From a checkpoint of a small transformer trained on Wikipedia.
Architecture: rotary positions, no biases in attention or MLP, normalized queries and keys.
Training: 179M tokens, 10914 steps.
MLP neurons of a small language model. Each row is named by its layer, matrix (gate and up: input weights) and neuron, and shows model dimensions 0-191. Each number is 128 + 24 x the weight over its row's rms, rounded and kept within 0 to 255. Numbers have three digits each. A neuron's up and down rows have the sign that makes its largest values positive.
After each neuron's rows, "fires on" lists the tokens most often at its 100 highest values on Wikipedia text that the model never trained on.

L4.gate59:151122156111106155108094121115134108108164106136112117128126089119123117132168134171156133136146158125138134159123134126161145085100126148122106150153103117129115116156109131128161088096116101121134154131127124153137089111140182176093084132085083148151121112115093114169125086124138147147146148136164121120189113103115146091158124114150130113112089169145128158137145138168122140119109150109096119112138126126140161091121147114111127087122120073128125150069119121152184132112175138118114157129168094067130101087172139149137094155113140121147142138163101122153110137158104123137
L4.up59:151162174130123165101156140108142142085134118143090101135112119141127175123129098115105114123128153127130095139110082129168149115114144149133113128171101117101070157123070103107143100145147136119130150160111145091146133110117128175153107094093119146151129117116104108160155172138156160134111096123149116082150097130139155145145113148124121195109129140147120168136178161118129134111156137133130119148098194116137090138156100131143120133122089091136122099129129113119167129132120118125117092182146116142142124106147137117128117094117097170120141097197095138160126128119153111113
fires on: "ro", "ir", "ff", "ard", "os"

L4.gate362:112152136073106134111106169139135120181136116152141102115153134146118158156148125137184115113133091163130128149110134148163119137139091150116094122118071108161124135146120165146111163105150089113111103109132140126104154122092126113132119151116143144135106107161177166128113164166145117152083130126127123113149083160160115112105127167125112105146115125115113137145073127117115146135100144136155114173128115135109136149114115141106120155099131109140090196154086120106148125117107125097112101155128120103103138090198087157108135088130115106142115140119141144171135167136119089171
L4.up362:115118113154103128130120169140128106088145144155099147127132127097153124128110133105116092114147110087151134062117127109086134109132132148081084104111166125129106127139146123143153141132118126151105136167156137142141113120142103084154144144125125085111101132102139112153110103131120104150150088130136138149131153117128133118095093146095137142088174119116132149148151133162122115127128182108134130186120099095155132122178123162064154138122128111118124136170149160194127102184140127112099119160115118159128158127122156138143146105103103103136091136070131143140150109108139064092
fires on: "'s", "'", "is", "er"

L4.gate243:153107100146090141113098158157121105110138163123163142148128179173125121151142107139125119134160127126141100135136170148135133154173156086140142147091109112163131134114146129093132098121066110161060108137112116140159154117067139125140124108112157139126161121150149142120161181109109120156112194124160092148087106167138102116152117127133108083100168096130153122128156085140133114084136122122122119128139115101148116147135125137138169125164129114106107134108128143094114091135115156176149152123144160118092160164103124152139124122165126124092103128107115128157115164137139139114
L4.up243:111130117090145118139128093130104175117130186118134103159069146136133129135149118133126147140186145111155121109131135162097122149116128101121134123150126156126139184151136132098138115156090118118104150085148114106121163147146107136143114147137143127086125088106117124122137153108073091169091128094135113108128123112100106115127138100095155132157092169139153118170154147108156108119156101126141157133143135086119128081167125166129130103119142120115163115108115156139147118099073163058145127164156143166139105125132132119093132174143114125077135096159112108124131121138167135100
fires on: "p", " sub", "ord", "m", "d"

L3.gate392:125116087157146128126110104154122140089172148140171137137130107139137079136137150088098106108129174136111088124167158114156138161170119110153134157124142097144128126128112159122157126163145131092116113134119131159103160102070148154080192180134133127123121119102147125141084092102092127111166100089110126116161110156142132121140114151140135153093107102125083112093124099093134146112131105127129151134123113154127146117097083136115111151112088100116132144138160133092172152132163150138151144098136126102088123117156149167117120106099094134074104120160122119107108123130122114156
L3.up392:108117138158133118146170122125072120095129132126138126108152125120130146134117135088116140120155113142134120128125171141119115120106110099166123100108160121212123118142162130162135139130095138117134104143133158152088129093080096142133098143080133113130093125147115143144113124105095118133147098122128117107090132084089097109149178121188137115103114141163099159123150112139075169150128085091132147134128106163100106107111116174072107113106151080120144110135155140121157106120119116118124132128113117102096090089137159133133102108110127121128154143082157125133101091153172093133
fires on: "g", "or", "G", "r"

L3.gate158:119164085142114154122132133175155101113154120133166118135133100109145102104107156148103103105131162140164109160138119123175137108141103088097149148120126146131080109171148126082104102123133126126118187133156118156123147120143140154146079162114114098143111127166158164140097115134118097152130131143177111130161120135176136159139143092133134077144171133101113159131169134153139124107151133130137111101133117118124150134118125138142152125117129139122136129135089100151161170148123126125124148129123186115108139129093100162128094082112077189076126160157119150160148131158099150138
L3.up158:116091096106109142117175088136108108133135109153149101129155126127107135133177108155131094130155136208140158139116073108133106120199121115117137129120090156095134130122133140079109090128123137119133138137099122139107121164091121144171146172145152186127139134143153107110113157113137087140103096136163156108134118128130170154115133114158143130089134112154113141147174141098129126102125115134121118112154100145096165096124130125151149099128124115128116109160107077162153173170148139129137144172159116130132123123125113152081161126135140140156112084153116152137142125156159165153
fires on: "us", "os", "ion", "ess", "ate"

L4.gate90:168144117121146127158146145132137144108151109114144133063109166083123100121113142110148084111126098116126096117126128129143173148162149098158100132165148069135132113129128102117147154107132117138106090129116152117118099131146139125137116137179098129120154110105170143075120158121107128104140118151092118121145151093117169151128115146170119163130169150076109151140121106143119127152167125145134160153152100130146075111103075105154170156150125145105134163132129090094161156144134120123156079120144129173139101086131103150115121095130143149096130091095123101112131150109120167132
L4.up90:143133110142099154136105137095153126140115120102118136141149134140141140135082157119134114155121101138130129089112108116132104087128093163165109143132136131132134150098154108137139154122140142146100142125103115087146096138077131123143099107160183113120132110160145160095153116152107135113110109099102112127118128104121095122132101106154114163154134161113135147137113126124104145112104178198097090135124126122145118097126069141135155142100084104151173098163134138082116092150123172116114174126118146125091190138113124120088186116141173133112187154118113149119134075119126133112
fires on: ".", ":"

L3.gate57:118149100122164116110083139082141113142155119124139141107130134127164131131126118136118147124154114112111145095143133142133126058149126109129121130151130097142126143123137130131049105140130152136132080152101163090152138137092161139097116210126145120111120129157131132091152129137141129158076129135127133131106164159151121111156096140095133108133139131134147155150137211158106127102121122152140148119140100118150123146159164115166134163136113148136101155120130131095103134111103161177110110109175138139109173141066126090130126148100139101141101183150118103120147080124127143129
L3.up57:136156100108117142084142128081155125101135116154122140136147116159134171146128143122156135147153157088106149128131075156111155132113162114135146157116129118112143121145141139114144107147076126153135118150156124099139144140109192105145118163093150164133149124159095107136147136136132124177095114135118168144129154138103141111131150159104116113148126134105151164141146137126087130098134191098098109100128138099162178134101152148147091172178129144105130096123124086173118180133091145141107136113125116123145155109141103139110144154114145153124134140067183118154124133177134120161
fires on: "ult", " (19", "ed", "ok", " (1", "est"

L3.gate211:117098127082118117112151138167156083130166096126127116135144121135128136134101130093132140106127113126112115116115159105130122145152121124148140087119133126174133120139127148112141123148154131080136111146128131121130124114111119154142148102131115126137106165106101035146094176096135105145181124138156098118166137169138136143154127111118190142150135112120168116121141098126116123177098115107149125161175132128150098116104136106112163175136090120096131144123123151110145128082149126109136128093175155105095150147084167174067095116174124123137172144133133146114144134128159102118
L3.up211:125100132125106147126169116107163132126131109138160136115120131118115106177113139106170151115143093130109110095146143104121111143130147103135149115126173081135137144100167124135077141129118133094125119127101141129113148112104131120132154137113091096140127148122090103180110191161100055154159130133160073123139157150122134137128120093148179138159139091155146101160179100127113176148123117127153106136122124100103105135102110091129111174105133121122142111097130153083127110109148136136123125142142128128068134153070111126088111114143128132154171171112136154095144149108139128157
fires on: "f", "ra", " f", "F", " tra"

L3.gate235:112115111104131148114107184126141069076152179127176153098113143127116130123147127117138080116141118172128147135106183159183122094133109122163103124119139144110122134094131115137165153146147122126149119129158154145141112125105132144116096146141082166174110098090129123109102161160141121118128144098126116098137111121150091140160123154136153136155125120146140157150165116141099183084128121102136135143111071109158072141121145165147123143163123132135137139133152150107102152113150141096090135110135126120138148113130162105113111126136123134068135103169153183142099127140133088129
L3.up235:126112168105120149126133168123137113047132107134100127128125124135153122150162124084125156144114157146119115124179113122118136117137162123125123160122138112106140126105102100161151121121188124116114151123132139108150155122067143136097112159143104173109142140121140101133123157174169136114103123129153107141095119095152114127154136133155174120131134086155148136144132144098092190147149177096162151125103056133146091106158138132185129149102121116112145131160113144122106125136143133134131131151098131116125147130133102187106104152143103105096133087156111165130161115141163113095
fires on: "f", "ff"

L3.gate233:106079084119138115111161134188108120112124152093110123088086133072133123123132111160090129145151144134137175120101129163153103118095144149107113103159090100148172128153080136122126130113156137106136120133113159110123122109124124104107118123118153116134105154131149142093116159120125132123150139122158128127116134140139099190114125118129158151129159128148183095136114115123086178113152183156126129132140055118186150156153114111100169114131112098159133114123097157150164153141149137100100105136086089128130194134098114134151123113118116147146144100120130122150125116121103119125
L3.up233:116105115139154118144141088147105154144131181131100094104134090134128133111146106153116133153118121152151171088084139117130119109080117117128126152134155130117141105126126153117134153140139104107122132132163136100104070136107106150135150136155127123121121156156084109115131130109102147115153130136116130107140126141073139116120152133170126161205134073126190114150114066115100121089130132140144140148115156098128133104129109156134132122104176142120121139132159155131154154147162120156104098096143112179141161131118155106121074110130161140178135103117095077097124094140118081128
fires on: "l", "our", "f", "iz", "ss", " all"

L4.gate2:145165101138165116125144178168122081101155082101146106137153125135146105130124109111135137133124137079115139173143113124111153106122114125127153068107128133156108154089119107116138126084158127108121119147168107137144101171148153133134091151148188109151105191089145145109127129100167107099131165127120130137139119128173129149135135176083149109107137083149094148116171127127141103138086145135089164086105099137169105106123147113147129132111118124103129098130152082136113071124100149096124136094116133119079113119117134095150096163121114125130139152123130151138112128114123125121
L4.up2:139121168141089147108142162143138126138134082107156128167067124125133114117097109114155115154137126078092118125115086134152143142089135092133146126137108134116125108130141136110164092100097126157143109091116131138137130123105121136150157088140135128140100186128129121117157126165113124111096141113130165177157149128129114123122106128091140114120137120111153132136137131165109145086139144135098178161102115100135130102130096135162105128109116124111084109214130111161120115174134102122154152137136122112183143158116118119067118148130123114153126160129168128124108083073152099175
fires on: "ear", "ant", "ed", "ar", "est", "ent"

L4.gate89:141109078113105106136174141122083163109162107084134127130129132125125115153124113135131143109140142123133148084108123137081117102139119107120120120139152109156158144129168130128121119155125126141116157085133159098109154144116162136171101127114103169154154118128142131123188123119149081131152150159126169132154123098134139151128126148154130147136116137135110142137160169129089159125114158171153092119129126114129138078132087137117195137130142081143089135104117054089135089116161161121146157119115125115131158144163109141144148088180137145139154138087168119137131120082091146131
L4.up89:117117086144110136131123107098150123147132152091119153106114133145119176135132113171107139157159076173138143091120123142119146108110132139113131140144174110136112186149168094090111138131066091104107119157126165160147142101139175137104133135140129096138155119130113140104140132113108155154094112153147078152093169134128162148174126114138070123130121149113115142085147158138135146093195146120091113094139084122115140147123120135141087133139156132113130102123134123160105134164138129120157130140116178155113167136113127123102128114151161157175109117129109116151136116150182137125
fires on: ".", "ce", "ed", "ced", "ate"

L4.gate423:130120157064116143138106084110117152113116127111172163092122157135121112132127136141164096121170116108174116139156121131102137081148090119118143159127155102130119130148134156098121122114161117105129159090112115132108135132130104121117073149090134083129108116124121130146099121150089145120149163114147117143145097128106151117117130117154141164096143149095069165137124135124138170133078097106147090149119138084162097145113125172148146141156096156103094100126142145141142116088140153166157151157122127138105109102121133101130106074147173157152130117155074146156086127106131138128
L4.up423:117156125114178127082087134125158139120139126131099151150158139141138182121132101162154114164108143124103163144132155147109128142124132141173126134128123111106149122151155155123137156126136152106106137099177166132123150142147117134106097106154161113106152135146140122169155123131144083142130123161138137220136123126095145134137130111098110153103115179108079175120145101132119125105075167094144133134160109147145123176134114126144143105115119105116128150147155156135077092109077106145169107126104130107140077091159119133130161132134117154146111093162130102123103155123159105132
fires on: "ess", "ost", "od", "ult", "ven", "ff"

L4.gate35:098117166112113175119167183164094131123127123135107102099137159114105168165111138124131128185102092103117114134114143100117146142181120149168120124139132135093113155133144137172137148159161110079118097087129124127159162143098131126131117112110124132158146107146116149102101103103151132120125152054157098144149096115094130168180101140122130132125156137138150110153163116084133137118127152140115109119131126136158159127130143128124181108151129166139119116110173161116149117141158163132094131124135136140147103104163132132163121166147106127123141113110163089145109183106150126084
L4.up35:120157163134097155121144153087118102197100127112154150134081166088116132172163086121183128154148112156085133117104097101140121115139139140153159080175103165133106123111114137106145117142131101075162168178109104131149115129140103151121135125100112147146116165130133112111133176120162139161133142154119134153115116121101094147136113115142114166125106131169153136135143105133097147149103167167161089136151107135104140167145128061127142116125157157157119144116103126119189146140094149127121137116108111137145151117144159129106141162115117131121108121116099139127125121092151141139
fires on: "at", "ost", " off", "f", "ff", "fer"

L3.gate172:149122122117066107110166091147129110097138113133160142130140150124144100146103125118072112114157136079126151126124127178167122116146102114140125142155125156116167165089131164135119116146160113148155121119120125112104078182144149176103131109116100160121125094131120152129133146156084130162204130130124134093146129125156140153137137177120153137116116133180099117103128175136097126165150137130140162135165083135141128103151077085100159153105143120117165162149159098109152101103156160131127121134084102146140139125111113140136161111127149114142122127108144120114127124108100125162
L3.up172:126151133134122133129090118157136146208131125069128139119135139085129104085135111112129129123150144142138123127151116171111116146141171162133164122123133120118118150084128076129142165093114148179149110126095134136096124160084150140125143164164128087161146107102120107093138164110158129120179141146133161112135124125138115153102096096132142109152147157157099159147063152101117143147181144133142114153117121118149155103132150113153111162138123142150103122172157131119130129086130121124141104100107111115155149117092149092139112165100149069125102158112149131118145095153141155107
fires on: "–", "un", "ig", "&", "/", "ut"

L4.gate450:099146110138122128160151107149106099113108176119113141153155102138102170101111121172129111132118137160143080088153100155139117119090142121124123123128138121122100147116119150129082151153119134135114122151115109121182154123159160195098145082129109061096102150121103150122151168142160124167107157155117125121140109147113163129123088125170170127114138120103128083135123085109125138134161087123086120140142137135120093084172123116116170104097109173121082162128130126088122162131124130122123131115158151119090120119121086141156116155141126073137132122130149127165114144151115110135
L4.up450:079115124146125112132129171162141095084136174114105129119104136095088150144160138086117148112118122129093106124149152123136136109119155134098116141136138140148141135121135140123121102163124080142132129123164115121154131063126144137092157113086118055109132187107083131168132152157147106116116116143145129119116115136134150120136046129114131134097135101137126125137158080149189114090132093141106136129123140132145101134147105121105106114097119106131125111136091135076093142098100084132120171091121133101137131161104131110138084088133154114119096141180098145133123138111142133118
fires on: "s", "res", "ings", "ing"

L3.gate24:119124112171116137114107119131176109142154167143151103149105123124106117125156149124139096144162103119126113178191125108116136130111153095149143138125105100073077129117097106117109136139119100162090139161123120130131146141132092131167129161120135120138135131142118110104153106129155113138081142170139125130133135076152148104130143120130173108111135113151119153123130115132134123127093114080137095168164118079138137154173154181113124157141086134084134162142112136138095148126119164157109127103143137125144135150093163124107121179174133149112071073144140108107184138132139118106
L3.up24:148112141114136142132143069159091136101113141113126144152131106156120148090090091115115167077162128103113134114126116103153118180124149128113106085132120106116164106136113127103136129119099138109155116139120138099125148148111111152082117135100160150134146123159165192143152137079136136172099134117107117082095200171153090094096115130162125126154099151135149130131124135106118097070109155089145143121122122147118138120090138155131175133157181134131126125115118129134139132145127124102181136133097122110126164155190099120136110146123124140161121114126121169139095123129099127118
fires on: "M", "m", " M"

L4.gate72:149099181114152142133146124122145111159106139146065138105108142141163129113112107105130154089121171132119097156129111088189145157130140145119146146125094121124113142094108151147148113111132125083171136113129112140149148122133159107126094163129174114146070094104154167114120120122137140147146116061167082117116157152117141106136100128139110106142177151108129089101119087112093109143138118134173113067114113139123139109168119103123147131105147148144122119119109127127136115153082154137158116116098144115109097105148099133124123152110149152123161112149174114141168177147101127110
L4.up72:102118161119112147106117145145130116096131176139152091171139126110123145106117091123138122160152106149105128167168130118147154110118119109108133113107164164090111128078128115162142125166133159139108129122139126156124134093145153145102104065145124133114122150147157164092149160124122110131159115139170181092134108146089085132120118102163152098084153139164161114117164114169153137154100160131110136140080132141147114147087190106090106161134093118121097146143105130110129132102143127118151095152120116121109105128112143148104148130135155133114121112120128106118136105083052135105
fires on: "at", "and", "al", "f", "ow", "ou"

L4.gate328:126099114150133169093131107135131080079125155126103132092135150166109122110117100158105083133134138131140150108137111125129138133153147107162129106166114174143077124126127124147137143104129108090169128109117161096160106142105081115149138156109150086170084156128099118155133153128122082121145131164156096126136104119088105124094109149113150114153122056125133178096101072122140117124096116114150158126112116125127155132175126140135133126110123096130126128125108123084187136141142155109126169108114101109118106169154116131147134084144180138157116126127146120147134148106169129099
L4.up328:131120161137149087174147126102152145080125167126120174152131168130101134088115113145130103172121115148159136099146149118134138086097123078123090114167138136137161157129130111127157141118140106109132164135135110135157157098112136129100140101086198120117153111117120125128147154138179103136120108142116171108136133118091177087119118156134126105161147111091170110161082102140114119138133123112154151171111098111146171110164129135105135085143137143105154110166112111094117075171112133132113138106083144149120137151113107130107128133082123113110107114124139111120151112145151156165
fires on: "ublic", "ic", "ul", "p", "er"

L3.gate242:119122138147124108158146153142108128112139131135083133084103116102140153141116150135112135149139181120132108165144106189131113175125107150113076140157136114159130146106081108195117108150155120148093148096095099134101108140157110150125159097166125085106173128135165114133122130153115143156151112113151110131143126152145147127129137165127118132123149129120126166150084157104140121133166133118113093118169092137172141148142148110139091125158188139130115164145120100108123056115158141084127106118108098141109113081138139106154132159151126119113111119143154129096163102126101150107
L3.up242:120145150109109096199115108150106144128131158147143094111098115082124155115125127139118098101131170157092103180123109177156102152116102146097101163125147126134168122122119132124104151150160133142104145090084083158118107141119117119115088103126113096123151089139112118103149155166111164150117176148108125121166103137151138112105117162132132122124123130132123168143094135125091126124136116134118117103181147107155106145128124123126093130116179168135147174123138083143128064111140153073161108153108144136150113115114140130119121173123125151115127132144179161131159126120088122128
fires on: "/", "B", "ig", "&", "ud"

L4.gate171:155133117158159166131140143103160107201140088175147179141136131135103083169115147129074127069110098111160144131099149106131113154144108122159117137135151123148098102162130132122149120131093106134120138128159168090122068118106120175138096134109069144156099118154095139165112111161173155097109127137114135112138143139117101103147136133114127135136143121115132130121104140120157077102133145121099108123090138099072122095144115073167111149143132125117108137089144105148131145172131133134105099139119146129134142122129140132116124118135122139135126160131153096122150120128169146066
L4.up171:130098126158109105128122159105143149163146078133141163102127143111058141118132120112125131101149118161143149179138155131124122138135128146094149140143129123144152132126111093162136110131131101086120110129103134148163104124119149144124084099089127125162113117144118125136144151142115160143151145119102111136126126113123106142118148169126138149109137110095131129188105183141162106122125116121121134101152143059095138086121132112155066155108155106063067153166088122150159101116138097126158088093143166121111125139113171110115138137095186137143140137152115131100096106150124128131
fires on: "re", "i", "ure", "ie", "le"

L4.gate305:144122146078118125110159115118170109135132126102158113129102115146092132156159109118178127120104130141075114124124122147099105109166112129120110113109129099109137096110101151111161141116112082108124162146119119096133119106142131118167079081127120135115078125075107145097126123113163114162102144085166111113128154157152151187163131143140113094131132173128127167176131075136100156094150148134139097159165107151133154124134142173089122175132141169138151157126096140159126128096125127144096124100103117131149156103143145152107113132146119141107128153164078123120157099131118146121
L4.up305:117127131117094162171116136159116109160128088114125127092110099104132121112108128134173180131138078123122140170083164134109108152132137153133118090165115156101141121142154124133113136139161120137177116118091133124119119147140099114127098110137128154126105164117123125101134136123139134119124124128151105155069156088118113092108131157130140121117097159148166137146148146101091138150100158170147130143150067128147165132135173163094108110164132123165092133118094144147116123129150200159157157133070106122116151131118115129114159147114093148098159113182146103110163132102152145128
fires on: "as", "t", "f", "ul", "op", "p"

L4.gate425:115137181103168144126126131128112177142096183116076165123154117159099126118140130096127155143142102122100146134128129169112123128159128115102146145080120126163124130140143122118126125156136126146123152151126135145163133101089120097129121139138169171096112163095121135087094152081130140111108142168158101144110108132100142124122099125141170070141157161122141152164148102135149201127104149158115139115108136182084139109149118109163131131158122138097129132137138137126145128128155127186104091126103150154095120107135155128108148171130118135143142098183132158152131125151169124101
L4.up425:121151179127137117151158103080130156152109166117129156114169126143052126145110102123123129157098124124141116126198108144137117135106115097116111135126146060126128135090118132131147148133113119126066154128136103137117181115112121108101132151118147138082111148119153132105165132154131108129140111114107102156161146149124141127114146105138124095130108163119140138150116119118114159167152138091143139151151154181127091123147147130096118174131089113107069122149125117145114154149142079151180115116114158103106160088105125141105144108111133149121097124148124097178111076138115115136
fires on: "an", "f", "g", "und", "and"

L4.gate352:117097133119130100143153150155112114070091114106122137143160146119095075134171168107160137151112140120155142122130115112084122110125168138088123125130154087199139131151130141115089123148143116139131109157138133118132155144118131069109123146102143100133135116098096121136158090153120097175147122114140151117123095111102166140156109092174182108133143122108141152156141134089111116118120188118117128120110122119105126087087109177103103132138127114126092093149094128109130134113126093105149129122143115105157125167110155149127126084134144103124153143102094141132186137146088092124
L4.up352:121070117124145146176132137151095104130142139074108125134120133113151125146119104107132133113163084119090171115162128136125102160148096116152168133163151146144110106088115151112135113150152147089101174163137111123117104116154102123129111124154131048127170179127129100132112147104120126182169117127102109102153166145099125154103121127117161117123122135120112128128121085093120111115082127105116156150122150126114102184126133144143084145130161100121137120128120104113116135133137116171129150067101137158137164186112126072135136132098103136101129155138123116105166132140124132141
fires on: " all", " /", " more", "ent", "l", "em"

L4.gate135:123143154145169132165131128109128118135101125160151125102111152135142137125100135113115151110142109129115138133128129141080105141139165159123145075132128119106145104128141156128124135145155110149095094086112122121144146114121128110115111117128118099103138125131118130155156114129156093095125131122143162123143109122145104192226129157149113086185128120140139128089077137111113162117120155116092152164083111119110128085141162135113102113115102129118133084149095107151139166190118149111156093116104093146131177099169172124098147129113151151132103108100169113159119138105121118095
L4.up135:118111110145162149101140152112108109120122125138145152145104139114142142134119110135150168126142086127166147154107179121135142145140146183123172121143091151141139115185147137112147106156145156148131126129148108145170095113121094123107105152161172083136133133103171124127137129134111123073081152089098130126170140160133119119178119197133117133116114126145134124128102149120095099113109114139122132137116154139127129186158137149078071088094102128135106099096162095133137186158109131110135116156145154113142114097157157131092156100124155137124131132123124144141118154104143078113
fires on: "2", "7", "5", "0", "b", "00"

L3.gate461:160121136143104151148129168121155118191156125150114102133111118108119117129124100128125136076167113117122083143126132118107135156112111146133104123120131155159105122179105134125143097171146132141138131094086135141127086115084119115128107137117138124116150182131107128119149121130141096096125119063109091087137151192106091156120114126132155101099149116141101125126150142153125121076135166110119111094150073129148115101107142113116092164145086180100109169145143148083114121119132119124179103203114118153151166129135164116110145122126127119175127121111109113107140121129123134128
L3.up461:161153104117160143092082156159141147182090115163117110129106113095136117160145134127108134061121094112113050151117164117138132112124074117137129109111117179167103152171146143150104082161142134115138117128081125156138119121108103129078121123109132170082130139132110121116137149124141097092108121127098128130108148164120118157143120119084148057108168108100123113122161150155135136134162134107098160095144084141116113137096167091131134131146129108117113135126134148131127158148117127150130113158133099169118128082124110120125132105119151113148150141127114114116090122167120120134
fires on: "u", " c", ":", "C", "w", "c"

L4.gate254:087142138120079150135136132088160115119141105147121148130146148130101151135142148136140129120137073075167165134145135160104142115141144088125100137139122118077122129158118149110167139154156104103110123123124143104177154109143114199106141153107108157117148152158146190144082147156120120136183102106175128139130129139120111119144111139082097100137143176110108096156153112099143167112129122134144164128129127183150167117149136144088150116102118149144124130156109098128101089088119107167167115119138158151133124148127122116114114091137135140139111076109146122160137111104115149147
L4.up254:140148125138134129159153102162155142097137133132142180099142149133092139142096154121130115102139127139122166140166147139102114146156179112140134152153140118094114148135152121148131161122091115145097138124110135129167133126127102121128142137161130167099129154147099181123114072172127150107119152142154111155139167108149153139098115117104146154108195118104078158131103106172149107149162113132146137096120143100171114161147139131090125149117094149114100122121130174109106135172147166195161165124134147085106122113123150102157124132121160108124079155099103130145137104108156126139
fires on: "ess", "an", "ult", "is", "'s", "le"

L4.gate383:117114103136158116074087125109100140143132165115118152081160134141158114149150101146128119154160138179091101113167164140143173154136107153124089163118097106124160112116092101132115108100134152089113104115086118120153122107151111137125120134146107124119135094095135100138116125152109114123184117136158098108135139105116138095075116138111128135147175090106141109118136085089122114142115122174102156123114160142151113191136134142115104110133084132115121134102131107095127149104135126152120112118156151145103144136122192139141104142048156124124157120125163101105137121093151151131
L4.up383:164128099177142184133111167118134174095132144134096180125153125101114138131100132113135152097165139137111153146128154112103158138093113154179127133140170100111137110119068091116155135132087155121137164138130109170134145160098159095171090090110130116149148103164116122134154139123151147102125147102141155130127173105103128100130140151164128145132088103113124134121151162135157135127097157143134104102168140120132119110100091140112153095105095093123150137139109157160124131165118095109106146112126125135145136118106187145109111108093092156151174138150108101153124100152140122132
fires on: "r", "re", "g", "l"

L4.gate80:155125089149144153117108107106146164084134137152137124122103139116103160129137079134120097125153057082133142135132179178121157122138135156124134109113189143133130101137154162102102123125130126153150110101122115165112093175093106108111118126091098131190092129155105130162112115155137107091094170102126134139126116132063094130154094098156125143143113137187121155122117122124094137129137130077138116109130124097128093160128134130165119132098068143124123149111113135116135135117138132101128097150133145121124082146168131084134103141173147098135125145131110111123144133114117141149
L4.up80:168142143131152141135118141191136184086096143130150136123118150109139117094108136149168143135142109100135143164120132185156134146124105113128124127157112122118162133144138134126122135178117125145153143149155142119149125137099147123144140124146159143141152155117131152141127094098119113105130133131166083141119132135118106116166091148096140073136124144122181124127122142090082092141150093129139143153127175128169156138153109108150168152115101102121093154103122155125112118118125128142122162147129160105110102140121094104063172104129151113175102081116135116109179154126193110169
fires on: "ic", "ar", "ap", "p"

L4.gate347:136172154132147093091133118101141095126132127133104146168157107146140129127165133137121125108122064140111151177144131140133083120129147157077131136104104103163078161097088133165130128115145167084144116122112121111154098106117145141120144109100141096124133108125128159145128115150133092095114146143153167119147180130105185143120084093118176090141139089150122132150090115123161164106141140093132078144131094142174128143125138141089139158152140146164111146116086137125138136102141103083097116123090123157154113103118139129127107144143134136088120122154112136165104159113155116152
L4.up347:152076143101142124092135169126107147137130115138130146124110117132122096138142119139154138098140147138120149109114106154152154130145111146126109108168186103099152090130149126146166112123114182164139170123146080164121067107105153145127163111124145130115113153120145132154146164152109107071142167091116146121125148143123121095124123146061121166135118171159132140155144132133129123118123102149119131087144105145106144093145133095093130123134114127122113085119154084129090157123106145134132130121089086131116190131105086088109103135189117138118140088129151151141110112092121107156
fires on: "t", "f", "p", " comp", "th"

L4.gate238:088181157160117147116130147083156104131153124109155115163147145152132097120079174105144161073132108115082116104104164115160147150112114124155155111139113114088129123146137173144113140127127146111126104133132127135101086104133118144136164143119137161105127097153119165139119096126178139151116137183112148116161153103140158142139172174130137147142157083152132135151125088131126070117158133064126108145131085157123105156116149112127127102140155148126130109108102122120154165106132132155152175095092118112143120143121169125119121153159144137145114162142159135162139110147116158147
L4.up238:100107149142122111074154196103126131121116115109120150147134080180089108104103131138146175101148134102133083126124158118147111115111120176137139093133135187103127180155097140107173096134096144109136146123132126143128123150140158116127109138158149090109090112089130142174154134150129124139136135127119102175079102076120118114116136163102146165130164113188132154131125117128124122138083163117103124135126152129097135128148146154109153115153123163108156112099142144160112163101138111147126158114117142099123117140111146085128094136120176128110151173142128164117129096112124118107
fires on: "er", "or", "re", "ce", "le"

L3.gate485:116134147108118160143133113112182132139146089159127155117104170121105080110135119153150113149159082104095090120109114120167092129112143121132148158132145159128113136095093105153088135147125142129086147105087159086122143141099146103128140109111122147164119156122144152150125161125160109133153113153144113163089120138160118143080113158189134085109154079127144143090169124134125117132131124097121157106164094133160118123077146142135118167164075121110111110076121145122090106120129100108131149081105085113136132107147137136119140138136144129124152113123138124094133140104183097135
L3.up485:083126142067120140161123151129155114167139079158105133133081158129152088098146085135164103125173129151123119120096135100141118127106122123124165157088125147125100113136113091117093143157149109109127130122102131089126118142167160147133142131121095132105100126088150154146110163125134101131169124111144085131101114131141123143127139169155137084126130094115124144101142165128115107135104106115111164123182124130141115115107131150143127155131072158085096123114085127148140132106130119088108099064060084140110117134160125123140131129161173122138135103163131145122111149113161118152
fires on: "c", " c"